Weights of a small GPT-style language model, trained from scratch on English Wikipedia: 6251 steps.
MLP neurons of a small language model. Each row is named by its layer, matrix (down: output weights) and neuron, and shows model dimensions 32-127. Each number is 128 + 24 x the weight over its row's rms, rounded and kept within 0 to 255. A neuron's up and down rows have the sign that makes its largest values positive.
A block is one neuron, or neurons of one layer that tend to fire together. After each block is what it responds to, as a language model described it from the Wikipedia text at the highest values.

L5.down95 [117 135  90 123 132 120 172  98  95 125  75 137 107 110  85 122 141 113 131 154 107  86 107 106 109 105  94 163 200 149  93 146 148 142 114 128 126 158 114 104  93 120 113 138  91 140 119 138 153 123  98 116 116 127 141 123 141 145 111 121 111 110 137 162  88 151 134 151 139 104 102 134 112 122 122 149 128 136 102 116 153 161 124 146 165 124 124  95 120  93 128 130 112 121 168 115]
L5.down163 [159 122 107 142 151 105 140 101 131 177 159 181 117  96  80  91 106 119 149  99 122  88 109 104 100 135 155 153 109 148 122 124 152 128 114 163 117 135  96 169  88 151 113 142 165 101 161 102  97 180 113 158 152 104  98 104 144 160 135 152 146 128 153 102 102  99 132  91  90 167 112 134 130 117 154 132 180 174 150 131 161 140 139 157 122 132 119 111  96 104 103 129 133 132 117 108]
L5.down339 [ 95 160 143  94 113 100 120  66 141 107  82 156 100 140 112 134 129 119  90 103 126 105 109 137 134 149 118 125 142 157 122 167 117 157 123 149 120  98 109 139 110 136 103 185 105 144 151 115 134 138 107 172 110  78 131 124 106 114 132 133 110 119 135 137 139 159  92 116 137 140  93 127 132 109 127 143 144  95 119 116 112 157 133 135 102 127 117  97 105 161 110 157 107 106 155 109]
L5.down370 [148 136 136 112 105 102 128 139 153 155  84 167 135 135 132 154 152 134 153 152 167 146 126 109 151 105 142 153 151 142 135 148 141 107 129 126  93 154 118 139 174 126 117 185 108 160  80 130 137 111 150 118 148  95  87 152 155 120 100 141 109  96 104 132 113 108 140 102 118 114 124 168  83 140 172 125 121 113 163 154 131 136 130 109 154 123 128 153 182 118 160 124 163 148 102  67]
Description: Mid-word "os" fragment

L13.down83 [115 136 145 137  93  96 120 138 189 146 154 150 124 102 161 141 138 176 164 118  16 117 110 163 120  68  82 131 141 166 115  81 113  97 147 139 135 153 144 118 135 144  96 138 117 141 187 143 148  88 145 135 148 107 101 118 148 142 143 121 126 139 156  88 119 160 139 138 132 108 116 144 146 128 134 141 118 154 109  97 126 136 119 150 101 109 129 148 129 130 163 139 127 138 134 138]
L13.down375 [130 138  92  89 112 147 112 137 133 142 112 108 147 105 157 112 163  85 122 116  22 120 119 131 163 128 132 154  97  93 126 149 146  91 104 129 108 145 131 132 106 107  43  96 151 145 115 118  99 117 115 132 136 125 108 150 131 140 108 126 124 129 125 119 110 122 139 122 166 100 133 138 148 116 139 132 120 148 140  88 145 104 107 117 142 100 159 165  97 164 146 110 111 121  99  86]
Description: Number word completions

L5.down1 [107 152 162 117 125 127  85 105 142 107 124 147 146  93 155 127 169 147  88 144 101 116 132 122 162 123 120 118 140 108 136 150 113 121 139 142 113 120 127 115 145 149 132  95 118 123 152 142  98  87 101 140 112 114 112 151 125 143 114 107  96 146 137 119 126 112 120 157 145 138 137 187 163 129  88 144  80 139 136 146 162 131 134 136 119 135 120  87 144 126 154 142 129 149 125 131]
L5.down21 [146 139 137 125 148 103 104 127 133  98 134 129 110 120  99 128  75 115 148 147 153 117 122 103 148 154 105 130 152 103 136 167 136 105  99 137 123 132 131 102 124 135 154 111 145  88  81 124 135 111 101 141  65 163 132 121 137 110 151 116 152  82 129 158 157 136 127 135 118 161 140 148 177 149 137 126 110 165 141 173 138 135 141 115 126 140 143 104 135  65 128 133 162  68 128 117]
L5.down81 [104 113 149 124 148  75 160 123  74 109 131 155 132 101 134 112 110 122 122 128 134 117 133 133 129 150  87 142 119 125 100 157  96 153 162 141 117 139 162 141 167 143 141 132 160  88 140 125 150  99  86 132 130 137 183 135 106 149 100 112  86 134 145 145 117 161 154 142 141 164 115 153 131 118 128 147 146 127 122 179 140 159 145 157 126 120 138 108 114 147 131  98 157 136 118 137]
L5.down198 [120 137 133 124 149  85 116 111 148 147 129 115 130  94 229 157 255 101 106 139  52 128 119  97 135 123 107 118 126 148 134 131 138  98 107 116 148 157 123  96 118 150 160 114 134 126  94 103 155 152  94 139 123 123 149 137 109 135  96 110 113 116  66 132 123 142 155 136 128 131 117 100 152 119 117 130 143  96 117 104 106 114 130 136 139 128 126 154 134 131 138 134 124 128 170 132]
Description: Table numbers after decimals

L6.down93 [103 106 122 124 143 119 136 117 130 125 134 144 137 131 116 116 119 133 113 105 122  98 151 118 143 150 128  72  83 121 108  95 127 111 138  96 123 136 144 101 148 160 154 131 129 125 143 154 162 135 120  79 184 174 114 104 157 137 138 116 128  78 127 149 145  99  90 164 126  85 119 135 135 105 113 158 113 117 117 178 152 123 140 121  69 135 131 149 158 112 113 124 134 136 104 110]
L6.down147 [102 141  82 131 152 142 106 131 139 132 127 168 130 104 125 124 146 135 135 121  78 124 127 148 154 130 143 129 159 133 148 144 145 150 138 145 136 115 112 145 116 145 130 102 168 196 132 149 138 172 157 104 112 139 116 150 136 146 132 124 138 124 150 116 148 119 125 101 103 108 106 117 168 118 120 158 128 124 151 127 127 115 130 144  74  89 163 131 112 110  76  96  90 157 108 123]
L6.down195 [129 112 141 182  86 157 122  99  84 134 107 107 146 171 138 149  84 112 116 127 143 127 133 113 140 122 141  96 149 136 135 127 120 137  55 110 126 142 123 151 156 161 164 139  73 132 144  94 172 133 127  90 128 130 129  95 126 174 122 147 147 152 150 137 142  94 119 149 142 133 152  79 152 107  89 161 162 116 152 179 110 140 116  88 122  85 112 110 122 130 115 140 145  78 129 110]
L6.down270 [145 107 113  61 116 138 110 121  97 160 147  99 126  85 150 179  99 122 148 130  85 128 168 118 125 141 144 171 103 124 143 136 101 117  98 145 148 127 146 180 114 133 103 115 113  81 101 123 136 131 129  95 130 156 132  72  80 119 116 132  93 128 125 191  99 126 168 141 151 125 127  92 119 109 134 131 137 101 106 144  83 132 110 125 134 139 129 129 120 121 117 166 142  99 109 156]
L6.down536 [125 146 109 127 167 147 162  92 129 147 133 167 108 123 108 151 154 132 113 119  78 164 104 137 129 150 119 101 150 113 125  85 177 137 143 129 111 118 183 154 127 156 150 112 114 105 158 120 123  54 121 169 138 112 148 127 131 149 122 163 118 106 120 159 110 148 125 144 111 126 128 154 144 112 113 138 120 150 123 139 131 147 114 106 102  76 109 161 137 136 133  57 102 113 166 101]
L6.down568 [126 103 122  91 127 116 180 121 105 120 116  79 153  81 134 108 106 136 122 122 169 154 134 135 124 162 104 133 102 114 151 145 119  93 109 117 147 149 120  98 126 148 148 146 181  99 139 121 169 177 161 144 141  98 145 139 171 135 135 125 146 157 136 146 115 134 138 146 135 145  97 134 133 143 142 165 133  94 129 116  92 120  89 140  86 132 104 140 148 156 129 141 151 144  87 169]
L6.down657 [147 130 130 104 133  93 112 144 115 114 156 141 120 148 162 145  96  97 116 157 138 129  80 117 110 126  96 105 135 131 182 174 129 142 110 119 139 108 118 102 132 133 117 132 130 134 102 123 106  98  98 172 106 143 131 150 140 111  97 147 116 165 162 131 154  93 141 122 134 146 156  80 102 125 165 149 103 106 144 180 161 116 127 104 137 149 122 127 110 143 108 121 181 144 148  95]
L6.down671 [107 131 137 165  92 121 126 148 102 152 134 115 137 181 118 134 136 103 119 179 161 161 130 136 129  71 174 143 145 127 133 117  97 136 100 139 164 104 138 108 144 130 101 192 145  98 134 150 122  93 122  93 145 143 150 168 139  90 178 122 118 130 130 108 111 115 145  76 190 167 109 126 118 109 116 123 154 144 141 151 153 158 140 161 163 114 129 139 139 133 112 148 110 161 144 110]
Description: Mid-word fragments, sports ordinals

L6.down86 [153 127 143 145 124 141 124 102 117 137 127 139 121 125 139 134 144 119  85 121 124 108  86 131 129 118 186 139 116 127 100  88 103 111 145  99 112 127 165 160 126  90 146 133  85 181 117 144 146 110 111 131 111 155 129  88 121 118 171 131 156 129 148 156 129 138 141 132 150 163 186 149 155  79 118  96 130 114 142 143  93 141 104 156 114 115 133 127 155  91 123 128  90  94 111 127]
L6.down396 [120 130 114 151 119 107 126 111 129  89 115 106  94 146 132 126 134  84 140 100 163 117 122 133 126 159 139 127 122 133 125 166 145 135 159 174 133  87 162 154  68 121 154 121 125  97 136 109 161 124 119 122 144 168 117 140  95 136 147  99 163 170 151 117  88 107 143  81  97 126 107 110 181 152 171 114 108 148 130 166 124 129 111 115 132 118  98  82  75 136 146  90 174 144 111 139]
L6.down472 [ 76 152 115  94  76 118  96 148  98 115 158 151  96 123 110 126 117 114 152 127 123 154 141 126 102 129 125 195 139 130 136 145 124  99 118 148 126 125 106 101 114  93 116 112 166 134 124 131 102 156  98 151 139  72  97 127 143 134 102 139 157 172 147 133  99 140 111 124 119 152 164 155 117  93  89 159 147 155 124 156 153 131 146 132 133 114 122 103 122 118 131 109 147 109 148 109]
L6.down557 [167 156 110 142  88 143 183 138 122  81 119  96 130 109 149  97 110  93 137 122 124  98 131 132 117 125 124  92 123 159  68 118 156 112 128 148 121 163 144 122 154 146 119 161 139 141 120 128  92 112 104 158 137 135  96  88 125 117 143 159 122 128 148 136 126 147 173 106 141 114 165 147 117 137 161 136 149 110 104 129 140 103 156 165 108 138 122  99 129  87 137 132 151 145 101 133]
L6.down561 [107 171 141 122 101 144  96 151 110 143 111 116 105 146 117 141 128 125 130 114 106 136 164 164 111 154 125 134 105 113 104 121 108 161 136 160 122 101 120 188 109 140 109 146 165 151 119  91 151 129 112 132  81 156 126 128 112 154 148 113  98 100 105 145 164 123 134  88 153 128  81 116 122 140 119 103 102 149 134  57 133 151  94 118 126 123  94 131 144 130 150 115 108 143 156 168]
L6.down567 [153 104 103 158 153 126 170 110 132  97 107 128 168 151 121 120 111 106 132 169  99 154 101 140 130 128  90 127 184 126 168 138  74 157 103  90 120 114 140 134 153 122 187 122 132 151 148 157  90 153 128 149 125 151 142 169 146 124 168 124 117 107 129  94 108 114 118 168 146 126  95  85 116 112 128 183  98 155 106 110 143 128 160 108 144 106 116 129  89 166 137 113  97 138  95 116]
L6.down631 [162 176 125 118 149  81 146 199 157 126 162 103  95 148 144 158 121 126 116 126 144 138 152 144 105 181 107 116 149 122 123  88  95 103 150 117 149 124 145  95 115 139 150 123 186 140  88 106 132 173 116 154 121 154 123  90 109 151 116 151 137 101 155 125 146 121 136 118  86 114 110 132 114 128 121 139  95 151 150 124 100 146 102 142 125 144 137 140 136 132 103 118 160 117  99 147]
L6.down641 [157 111 129  92 107 132  96 160 116 152 103 126 147 128 119 137 155 123 140 121  90 126 117  82 108 116 142 115  82 129 134 123 167 131 105 142 168 109 140 141 138 142 164 122 164 144 107 128 136 109 137 129 117 138 153 114 157 157 143 176 128 145 116 123 142 113 111 142 128 138  95 169 136 105 142  97 123  93 122 126 123  95 123 108 161 124  94 122 104 128 147 118 127 189 150 134]
Description: Music chart table endings

L5.down111 [129 118 142 140 108 147 100 133 109 152 126 137 108 160 149 140 125 129 122 106 147 132 151  97 125 131 131  68 112  83 133 173  70 160 112 152 127  91 129 100 167 126 130 197 132  66 134 115 132 154 110 127 108 139 131 143 117 107 154 128 128 165  71 142 138 182 150 114 120 126 113 145 150 130 130  87 116 155 134 128  68 102  82 128 104 124 122 196 109 142 157 137 106 102 136 106]
L5.down137 [114 126 147 120 106 155 143 140 110 107 183  69 101 104 126 149 108 148 127 110 127 185 104 121 128 132 138 125 151 142 136 166 111 140 134 162  90 155 109 142 126 131 135 130 128 135 114 149 141 185 134 137 128 177 129  82 122 105  95 143 144 135 137  95 144 124 161 167 160 104 132 140  89  87 129 136 109 105 153 113 131 119 110 111 102 119 146  94 139 104 124 122 167 138 145 129]
L5.down210 [ 95 128 108 155 111  87 125  86 125 157  86 118 114 126 115 131 138 110 125 169  93 137 113  99 163 145 138 119 138 142 131 110 115 122 203 139 141 100 108 174 148 144 140 143 102 134 137 111 124 109 162 115 152 112 148 109 161 125 154 104 127 145 156 100 125 119 130 136  84  93 131 144 169 134 131 127 107 134 126  96 109 176 129 139 121 134 186 145 130 119 121  99  92 117 128 121]
L5.down605 [105 126 121 127 148 100 106 134 161 123 113 140 108 162 148 138  96 176 129 189 137 146 115 125 116 134 154 133 108 112 172 111 151 132 113  89 153  80 141 119 134 157 160 102 124 142 149 149 130 135 118 160 133 133 120  86  84 125 139 100  88  75 142 123 104 160 101 126 125 122 115 123 100 109 132 122 146 119 102 148 115 164 143 123 157 131 112 150 111 117 111  85 122 102 139 120]
Description: Mid-word fragments in headings

L6.down155 [134 203 106 118 119 103 141 147 144 110 136  87 147 139 143 142 165 105 122 123 110 159 145 139 113 155 163 127 109 116 174 112  94 160 128  98 107 112 140 109  98 131 135 138 118 152 134 120 133 163 105 153 145 164  95  98 112 101 142 121 141 127 131 116 188 128  85  77 150 124 129 161  81  91 141 126 116 113 136 120 133 171 103 143 147  99  93 153 155 127 116 114  96 109 138 150]
L6.down164 [135 175 144 117 110 117 134 126 135 142 120  97 134 142 139 138 139 108 124 159 114 139 152 106 128 131 114 142 124 129 146 150 111 152  71 125 131 112  93 110 132 139 171 132 156 156 168 149 111 137 216 137 147  95 120 159 152 161 147  74 132 164 141 124 153  98  98 126 118 147 126 127 105  78 125 154 133 178 135 118 133 135  88 135  99 121 103 138 119 127 126 115 101 167 118 136]
L6.down178 [ 70 172 120  85 138 143 109  96 128 132 127 102 136 118 119 148 167 139 125 114  83 156 124  97 119 128 142  93 111 110 163 159 134 153 173 106 122 122 119 157 103 138 148 147 121 130 146 166 157 137 155 130 178 166 139 113 124 163  93 168  78 123 134 128 108 114 147 115 170 147 114 144 181 102 146  96 118 131  99 130 140 115  86 109 126 104 147 167 159 154 174 121 132  94 122 127]
L6.down223 [131 152 131 139 150 156 133 106 141 135 122 118 141 145 124 123 103 128 109 158  72  94 135 120 131  95 156 107 148 101 153 140 110 150 110 144 108 101  92 133  86 134 118 100 137  83 108 124 149 148 120 125 153  91 111 115  91 120 115  94 138 151 129 134 182 144 130 125 114 152 159 124 125 133 131 122 154  89 146 117 106 113  61 125 158 113 116 185  77  99 168 102 116 147 127 126]
L6.down276 [133 127 117 123 121 110  98 129 118 163 119 144 146 158 139 156 155 120 152 147 151 138 156 119 132 108 139  92 117 121 159 180 112 119 118 126 119 132  92 177 146 149 136 113 146 161 157 122 158 143 101 129 137  92 125 161 129 123  90 124 125 120 159 114 149 119 135 119 121 140 127 125 110 138 125  92  85 113 136  79 112 160 161 124  81 151 112 131 135 132 137 164 117 121 144 179]
L6.down281 [142 168  63 127 121 106 126 151 103 115 155 127 145 121 127 125 120 106 147 152 159 102 138 151 119 142 145 116 109 128 113 111 146 138 111 147 117 136 106 185 174 124 136 165 151 165  92  80 153 132  93 135 144 147 164 135 110 155 156 115  93 124  92 115 105 101 109 126 119  52 170 116 110 132 149 150 152 112 155 118 162 165 119 142 152 132 122 148 123 144 121 141 120 123 141 166]
L6.down366 [167 119  92 126  95 115 128 127  61 144 136  82 105 133 155 107 146  98 132 132 161 138 131 166 120  92 119 113  95 121 128 124  92 181 113 144  96 133 145 105 163 148  98 171 123 112  97 136 124 100  85 138 112 135 118  86 154 113 128 108 114 122 153 117 162 125  95 123 128  98  87 148 188 138 123 154 137 102 110 133 115 122 137 146 150  77 130 137 171 122 143  93 117 118 134  88]
L6.down449 [101 153  86 132 127 160 116 161 163 111  82 124 141 108 140 128 128 142 104 122 127 182 109 126 140 151  97  99 117 114 157 137 133  88 102 153  98  84 153 134 190  84 170 104 144 184 121 130 153 106 102 143 109 113  89  90  76 133 131  95 116 121 150 125 141 111 146 135 131 136 171 108 117 113 125 155  98 148 144 136 113 112  72 103 127  87 139 134 128 151 146 156 124 110 123 163]
Description: Mid-word "os" fragments

L6.down205 [114 125 126 116 140  80 135 120 169 125 142 102  94 108  80 127 117 131 156 122 152 121 124  76 139 155 129 156 139 125 149 144  98 128 110 139 124  91 150 117 120 118 128 101 132  71 102 115 162 149  72 194 146 110 161 119 135 124 138 124 141 102 124 130  83 129 146 125 129 189  95 133 173 134  85 130 125 112 181 129 114 141  81 101 123 148 121 149 150 141 104 117 168 112 128 140]
L6.down242 [125 154  62 124 132 121 160 139 119 132 109 148 147 114  72 100  79 133  90 123 172 173 150 121 117 146 102 120 140 130 148 133 121 114 118 117  96 124 129 155  91 119 133 115 139 156 149 114 113 111 128 157  77 122 129 140 135 143 163 128 148  93 150  96 120 168 146 134 128 127 143 148 130 142 152 113 116 137 118 124 148 151 122 125 146 158 151 138 120 144 120 143 101  84 167 178]
L6.down283 [140 132 159 128 100  96 109 105 117 136 140 135 143 168 114 124 121 130 144  81  71 125 106 104 121  78 143 124 152 151  99 143 176 113 161  90 127 115 120 142 134  96 140 132 127 105 104 140 149  83 161  95 116 154 153 114 134 146 163 142 155 109 135 166 157 108 126 129 146 129 162 112 143 132 157 129 120 129 140 197 120 151 107 150 144 132 141 104 156 122  86 122 166 103 146 149]
L6.down286 [133  97 125 157 124  92 129 148  99 135 146 141 103 143 175 158 145 168 136 151 121 122 142 168 170 121 132 115 138  61 107 147 118 124 110 125 122 119 145 107 141  84 100 143 116  82 128 123 171 120 104 123  97  71 132 123 138  93 151 151 131 126 170 120 139  87  85  92 137 139 104  87 114 187 142 132  90 129 111 141 117 124 149  99 113 119 118 116 130 139 165 121 148 133  97 157]
L6.down352 [146 104 117 122 161 168 122 103 126 121 121  98 180 111 108 112  79 152 126 113 151 120  93 106 113 117 146 103 106 131 148 124 123 114 120 126 123 178 126 127 157 106 136 129 140 134 124 119 134 137  97 138 126 122 162 151 116 126 145  85 175  94 157 156  86 124 115 115 128 137 140 143 127  99 136 181 142 133 165 148  93 116 128 133 134 132 128 137 132 137 117 119 109 135 122 142]
L6.down496 [148 172 124 122 129 143 136 160 102 110 122 164 145 154 213 124 237 111 129 134  55 138 120 111 134 120  88 119 151 150  96 124 115 141 102 147 134 114  96 102 138 103 166  80  98 122 145 154 113 119 139 148 128 155  90  85 147 127 126 114 112 139 151 112 101  97 108 131 122 133 135 141 133  85 174 138 101  99 163 132 135 123 119 155 126  96 100 126 142 113 133  86  70 144 152 118]
L6.down508 [114 132  72 139 151 102 142 139 145 141 139 139 102 102  95 133 170 123 145 111 149 178  85 111 142 109 152 135 129 162 170 114 142 139 132 140 114 143 135 126 142 102 105 139 120 163 114 149 136 122 109 139 133 110 149 127 130 119 100 155 111  60 180 115 143 120 129 153 153 169  83 124 121 114 137 103 125  99 108 114 129 167  91 162 136 153  88 143 121 138 120  92  80 106 176 123]
L6.down619 [159 150 109 138 169 173 136 134 158 137 152 102 158 144  97  79 125  77 139 131 113 153 112 121 136 120 101 130 102 135 128 101 119 108 132 124 119 105 105 149 137 122 170 100 144 147 135 121 196 133 130 148 155 143 107  94 150 175 104 146  95 132 118 121 146 124 134 150 135 134 123 174  83 101 192 152 109 116 103 175 157 175 115  94 131 135  91 108 109 118 100 110 145 131 140 143]
Description: Markdown table separators

L13.down362 [137 118 110 139 149 143 140 149 143 177  95 107 112 146 104 117 145 119 164 138 118 154 139 146 105 114 156 123 115 131  98 107 132  93 162  97 133 147 151 136  82 112 156 103 124 144 169 130 152  88 118 116 151 117 157  69 122 135 124  95 127 127 180  88 136 147 163  98 131  99 122 120 130 120 140 131 162 107 131 138 111 146 158 145 116 118 101 145 111 199 141 146 108  87 143  85]
L13.down471 [137 120 121 159 125 100 128 130 149  81 173 120 109 141 132 145 129 113 119  87 129 109  96 101 110 129 103 114 122 138 106 155  98 112 114 125 132 147 148 124 154 115 142 113 136 136 100 176 132  52 133 180 160 147 147 102 149 112 113 114 107 158 100 162 114 111 144 135 141 170 128  86 108  97  90 114 148 103 104  87 117 144 201 159 147 112  79 130 122 151 136  99 127 130 133 116]
Description: Split word-initial fragments

L5.down55 [109 151  93  83 145 145 135 139 141 127 142 116 112 152 106 124 132  91 145 151 108 156 126 104 128 115 113 117 150 141 135 122 109  79 140 118 145  77  98 149  79 162 126 152 119 125  84 151 100 130 158 129 148 139 148 122 138 107 139 116 127 123 160 119 106 131 108 141  84 129 139 127 133 141  98 145 144 149 140 102 113 129 114 159 108 124 116 115 128 120 145 187 140 139 142 150]
L5.down349 [125  90 159 162 101 167 183 114 110 116 137 146 108 166 118 141 121 103 129 128 112 109  96 107 134 130 127 108 135 125 125 124 145 148 148 168 146  99 157 135 118 152 102 119 145 168 121 137  68 147 110 110 127 153 144 128 125 121 124  55 114  90 191  93 142 132 131 121 126 154  91 117 132 155 122 111 156 138 141 163 135 154 125 134 128 161 187 125 168 146 100 116 153 122 133 119]
L5.down472 [164 137 109 142 121  86 157  93 127 126 148 106 126 120 140 142 151 107 140 135 118  88 109 142 132 109 133 107  94 146 145 126 123 132 155 112 114  74 125 151  88 175 112 110 136 168 169 114 170 157 149 121 143 130 125 131 125 147 111 131 114  62 129 117 107 149 128  86  78  75 118 141 160 100 124 136 163 139 149 108 103 127 169 119 127 164 121 136 144 152 165 121 109 145 125 180]
L5.down551 [106 132 134 116 122 111 110 140  99 129 130 113 148  69 116 117 134 101 133 127 184 143 147 127 130 141 117 194 111 141 157 135 107 126  98 125 158 107 134 144 123 111 148  78 120 156 144 115 119 145 124 133 139 135 155 125 127 137 123 152 132 126 113 157 123  88 140 112 148 133 140 120 141 126 121 131 103 109  83 156 135  81 167 114 111 120 108 161 139 151 121 122 100 155 141 159]
Description: Table cells, music and sports